Weights of a small GPT-style language model, trained from scratch on English Wikipedia: capped logits.
MLP neurons of a small language model. Each row is named by its layer, matrix (up: input weights; down: output weights) and neuron, and shows model dimensions 160-255. Each number is 128 + 24 x the weight over its row's rms, rounded and kept within 0 to 255. Numbers have three digits each.
Before each neuron's rows, "fires after" lists the tokens most often just before its 100 highest values on Wikipedia text that the model never trained on. A number after a token or word is its count.

fires after: " the" 57
L4.up803:143094114106150124125126130180125123116118116123099102119128139164095097078120109118113144110122105122146108152088148151133120185113109109123099122094171150121139143164146160167140072090103121121119105129117136161108141138067123122103089104110119121132088087110141127144178116153126113130
L4.down803:079073097149136131168138179186144146148108115140148122140124093101148176175109092079064115116108125103153115138066151151126113124127126122130116042137146146142155123144077070111161152143102119125157154110090101135138115111149134114151111149151122092127136152111153145113166112110162097115

fires after: " (" 56, "–" 8, "Mar" 4
L4.up909:103110138159174092154120154126155189144136114132112155167156097115116111128135185125134106117085146119124129142118133133146135116114126145110154098083153134149117133142132133140162120085117102099132093122140107146089128109085132151158115133125056176159138063133056135124138094150116113131
L4.down909:126148128153097135144156133136131140143129146105121136076090185131185138133158092108138134151135130130173152126132105111096133124152139117144081140124153101136142120090110139157139110127138123155124123128160134112118151126176096094088149127123205104132139100104121142140121148105153116156

fires after: " in" 21, " a" 12, " the" 10, " of" 8, " on" 6, " and" 6
L4.up268:149106121151125105117126129120107126127134121090090123154111122140139112078116146119124120119126119102067094117121122147129136129108145144133143125114103134145135100116149112160138137179115153162145117119156143143111111107089151133097131129089097154139124089134072133145133120134097103163
L4.down268:156102174136149147016117108104145135147127106082152131148146151146101130159084120096126118068193171144191137131121118138124135153140155118112126124158116134152163124168104127133149149133105137089109134152144132158149125130130118116125127146133116143095132154113099138140114132120153143154

fires after: "," 53, " in" 15, " of" 4
L4.up437:106112120129106078154146119136144136149087156111126164162127107109145137132078181111117152137118132084120152139119131134170189143088135126112185143100139125105126114147135099142122164105119149134145101147112137167149108141121103074105133103151151143121128132158105167151121116115155124118
L4.down437:093093163141162122112121110153108125151123144123107108146130167120074121139140159115134134130095171153149116093096116120141124101109156118114177139173133145172096152113127123160174114111127115134086123090137113130112111133132107148149129143136127098127161140123127092115164119102140101136

fires after: " |" 34, " 0" 8, " 8" 7, " 7" 7, " 2" 4
L4.up385:125115138114136123151124129115126138125134145169139143139112151094130172152140119101134085131081139137119104144109113126120145131134112142056091126145098097134097144133141105155161132138094125119113115107085089133133118173140087106150104090164123128156162129100137099119123129149129142115
L4.down385:100150143128133097129146107135115124149145130160122125118066153127136130158150148145097121167160113127063108148103154172099133134097089120166132144117133177084124094114132122107152130106131146151135093178113139101118094121114188088106136135108159174130094133137118128145136090099118125103

fires after: " the" 41, " of" 19, " in" 11, "s" 5, " a" 4
L4.up516:130125139121201156126117114136118125119083094097146119142077147127126107095130135077125164144108110108110109142118138159148147153135138164113123156086148133134149139114133146184148128122117117178121114146159113113138123141148118115134130119130141178141132096115115119148157137087120120129
L4.down516:108128143093128117025147126135128149158098145105144165130153143144111121148138114124130098118127127126122101140158128132104141138138105092146084102142130101115139109131123133105075133125131141117129120113157068144096143148106160130098114131113121167107134175100084120148136137120137119117

fires after: " the" 31, " of" 8, " a" 7, " The" 5, " by" 4
L4.up735:115096130165169120114123139153135130111118099109069130139117182133130108084091101155128130124121102118125155143101120135125107145098114165122105124101140122115141133151151120124119118147088133109148116143157136176102161131134118132126123148076140146115140130126124176141085127082072124133
L4.down735:179133147101100148002168146107139120161112113135121133137151132117149084113105121131118130120238158136144132169178107159172161147154105129135147099130133138105109140127152136106124147135133141155139112124162134099161105093127099126112092134135142145106130127155120130180095111143119174133

fires after: " \"" 29, "'" 22, " [" 6
L4.up131:185120142108102110133126158103141153170122133149111112135127166140085143156117131119134124092114099145183133126105129115084113147113103161164122114111132142139166100115093155147121090128113144102146141131096134175152117144076139103133108140117088128132073138124117106130123101081181111113
L4.down131:120139095093168170104130111128142169097141153176162148192094112159153151075105173134131156126099111121108167172121128110144153141138144110128131112098126130149139113067105125122111190094128152129091123130133167133109138138130139096129122171097124106102128129122090096118144113105136085147

fires after: "-" 43, " |" 8, ":" 5, "/" 4
L4.up710:162146116123113118127117126129087148141129096128131133117138148132135141127114121062132089113116140185107147125170098157127136151105109142131127135137182141139205132146129128165125174126142137116092133134113100134122144135132092121113141142125110146145137122107128159119160170116102090134
L4.down710:139139132138128136150163105126165134143123119135119147165133130138104132116147091128122149161160067113127133139116144136160079121133115146131114084122135087127127140124113133112155107110149125138155134153116093142123129144137120088071147131154160123146119118097145153134131107115126110141

fires after: "." 30, "N" 28, "^" 8
L4.up229:132140107146155126206113110144135199112099115159115096133149165130149173116112143121120115087086133155103140125111155101150107148134125149158138127106155123134150080127139115214140113114118147121121161109105111143135122166093163127146136118117116105129095071132098148140161152124102127157
L4.down229:084117124138151118121123132153163196155107104110154149098150105090163133177125132169133098112125154086150120107139137137101153119138118113103150130139129173106130135133177153108108101110091114167115171114128118093115148161144120115088148116109116109087122087135107102163140141119102106130

fires after: " to" 48, " he" 6
L4.up135:126090091136133121144110148142093125118132110124113154126094133104124113135111096134138124107092109128189108115137148110108188113134116130112082131161180134114132119119110179106103115112145125131106168154122149149122143183140110117094141150117159180127130122129117123149132129096092125113
L4.down135:096154096081118119124118122100175133111159114157129110102151088125130115108143155132126101103052114141098137116166130120117146105108103128156134104100128115133060149073145131093133109141072158129091125155133138128139102120164176146124119115140108134090096139091120111086159135093185118117

fires after: "–" 42, "-" 11, "," 6, "6" 4
L4.up552:121151123140124103138135119138126119169125136173103113160123089174113122120115117102141101165117093153162146114147109157151159148143136171139132100140145113149111084130156154145144076104114121100138102121146119137145117108139132108106136142130107147126155089134100123117104116117126127140
L4.down552:151160131141146179118143133094124118119138171115111133133099171122117151124136144191167118094120108110108114073104124123109130154110117147087149143151132171134151105148139134115097128146150160133155134145058122108104134116129170140098148132129127121163126095131115105156129120153109137127

fires after: " |" 27, " The" 9, " \"" 8, "|" 6, ":" 6, "." 5
L4.up197:171160127166103099189146111142137126113127152123135093159118117096099156143111157142108115134123098098115174164162102146118105156143120137116155139095139146109154115174126116107101120148160098148097121139115134126142108144096143106124133074137135108138137111113132178157117144142166147104
L4.down197:086134127109134132127157128084130124084112113146109141126112162182112118078122103124170094123189155142119142137122137123121143102132149151154117120138159064111121102135134146146159133097121137097102127141095121117115128166127144125092120183134145164117066163090114163087135114111148115128

fires after: " the" 42, " The" 9
L4.up928:140155158117134147127147123126130152104102104126144128110100124126116144083079168187131149145096107124107127173106085161127105170118106137123093133118110135118172148155113128144125134174094138164121107141133110141121114122122046131108062079147099131135122123110135135145130139154121107145
L4.down928:133119113135141133066131114119137101133115127152125130133109139112134112206150113146102127132136118100149135116144122107103154127118144111090120128123165110111110141135162168119077087161149140151146154140103129098148103137116155101087191095080161137126131136137067151169113161135117126083

fires after: " the" 28, "–" 16, " a" 11, " 18" 4, " The" 4
L4.up426:116090132120161139166137123153102163126103118162140102102137148145100131100078181128161144162078149147082095151135138151146132149110107166139122137170116120126166150125135146158157115152108119130105147165131127152136112133148096146128087113150109120122100122102149171141122134127120101170
L4.down426:114195126139162171096125161127148125149098129113107120115102130146136162162148129146123104119118124138115110140115120118116136122112088107071141133121144093088097090108144163140117136164165152165095112170180121108136118118123115137146170113110093151143110129134094138143137129171095149066

fires after: "." 35, " re" 8, " to" 7, "ly" 4
L4.up267:164139138145159101172124140127104125157134143114150141140117174106110127139151160153106139106070123137108181136079167137100154091111149119089149110105169136139125112117095164120138105170148163141121145145164140166097110109062125118133124163105140159156078155110098131148128091098123103092
L4.down267:108142106157118088084118095102143135148152142137095136116100158143098110131136181143152137081118147148170111084111102149081149118103133113124118113105137176176144156121124131114121111136113107098096105175086080099090116096079162124127085132158140134099177163153139110109105100134121135148

fires after: "'" 16, " and" 11, " by" 10, " of" 8, " with" 5, " from" 4
L4.up11:146162117192150083127099141138095108144159109126151152172122160134108130131111150150125142164129116131146115112118115122100146101113105154149110122130149136079145114123107138140088097129121159119128126106153113155118112142114091125099144142092138175115109101094096128149120077107116170104
L4.down11:138149116111125142090171123126097155109109130121169149149125099140103090125144076144138161115123107151119147142112117171115132143112095177124125143144106161146141187140145169136154194080128172147199151139106071137144109121131113105103105121101124148119143139111158093138135099133119105139

fires after: " the" 71, "." 10, " The" 6
L4.up200:129132136130144115143121121140089151132110116092078085160128171150130094122149112162137126137121132123082149162132092152126099130137110144145101103088120117131132133096155124140108128129095119093149076150115132148115140112115158128141134099109123119140142105154124123150135131087077083133
L4.down200:140137163091115096091116139137105169157143144096111126102132134117109142113149124126157103102215188107154104151109122132124148105125113139130124149093148132130104143135105086134171149129168112156130154127114152160116114142108135096105128183117154144122104124109163132140101114089129154106

fires after: " on" 38, ":" 14, "On" 13, " On" 7, " |" 7
L4.up870:153127137083124130114124168156105143146150113155146086109148098101110130150151152081096104131113116127127116169104141134130149143067105164160147139153149116133129133129139167138118128082153152136120100172171130175099091177112115109123139136142129117154045153109154177165162084118123113121
L4.down870:124148115103153123049119108084089155132129097109146140079151140092111143180151162127161129089088128168130147129125145141156074107086157112132174148114134108145104109161128129151146118128137097128158154128122097176092143127119115126184154149100142126138099136132127078132108118152133142103

fires after: " the" 44, " his" 7, " el" 4, " a" 4
L4.up347:130081109126114147145125134161134128079138096152120097105109145124138120111158120140156140166088129178108132151134139138129158121151119122107118106149138155095120123112172170179133107071155144135149089160103139118081122136128069148118131133116116138155056091145131131135164137112090108146
L4.down347:103155117104154117162090133112132088133115199124108127133176124162138141141111112109147147185092107089093112179159135136098148123088141121087106070116169156076159129111147114114134110124129169113140149166111099132149165126129133101115157112107155133137109119108140105124137165140142099076

fires after: " the" 34, " a" 9, "The" 6, " The" 5
L4.up608:149145140169100121116126130145150110109089096140114093141110118118114120103124111151108116123130095131093146116108165172148119122092107197116139114108106151099127120121126097143126088174116133118143120147141129142094136111134174128127141100133125146161114081081118174128113130140104118108
L4.down608:101168192097140083108149089114100097126106137128138123151143147112159103102105093177118129163164103139151100116148124134131134127093129158115103151132146170150127140122135160127094157121127161135144173150161168100167087140132120147103126097133118120167090126135099096156093167116158152087

fires after: " in" 60, "In" 10, " In" 9, " the" 4
L4.up457:114141119114090135125139136136103099142114110109128126118099121156120107088164160119123114155100132108139080133131135125158150112088140144122193145155168107143104090133130126152157104125110135110157110126139130173113123132128116121155121120114148163161134094139090183148185134116090142159
L4.down457:136134134126155137049143168144128126150100066149163152148141157112140129151115127071130088123149151120121120116135180140150102121103097144119130137113131142164144157173126094123160133158165107069166137130138120140113117126147098109151122132153094138147134116150135109114136152124128125142

fires after: " a" 36, " h" 5, " his" 5, " (" 5
L4.up569:157112104167156145130167115135098152105135116133157116156125132162135111153111148140147087153100158163132127115147144136122133122140126180139104130146117109152070137123189186158135121102117131114151119119143116157103176146140154114137122129118123118151152075137093137127165119108142109156
L4.down569:134146138131146171117119081109130146099151123079137133120157119138166119139163142118123089146126105102192131148114120168127185117132096136106172126143151149144113128148113118099154166152103109151147129094143106112103164110122182068142134145164136156125098122124104145109096099130111126113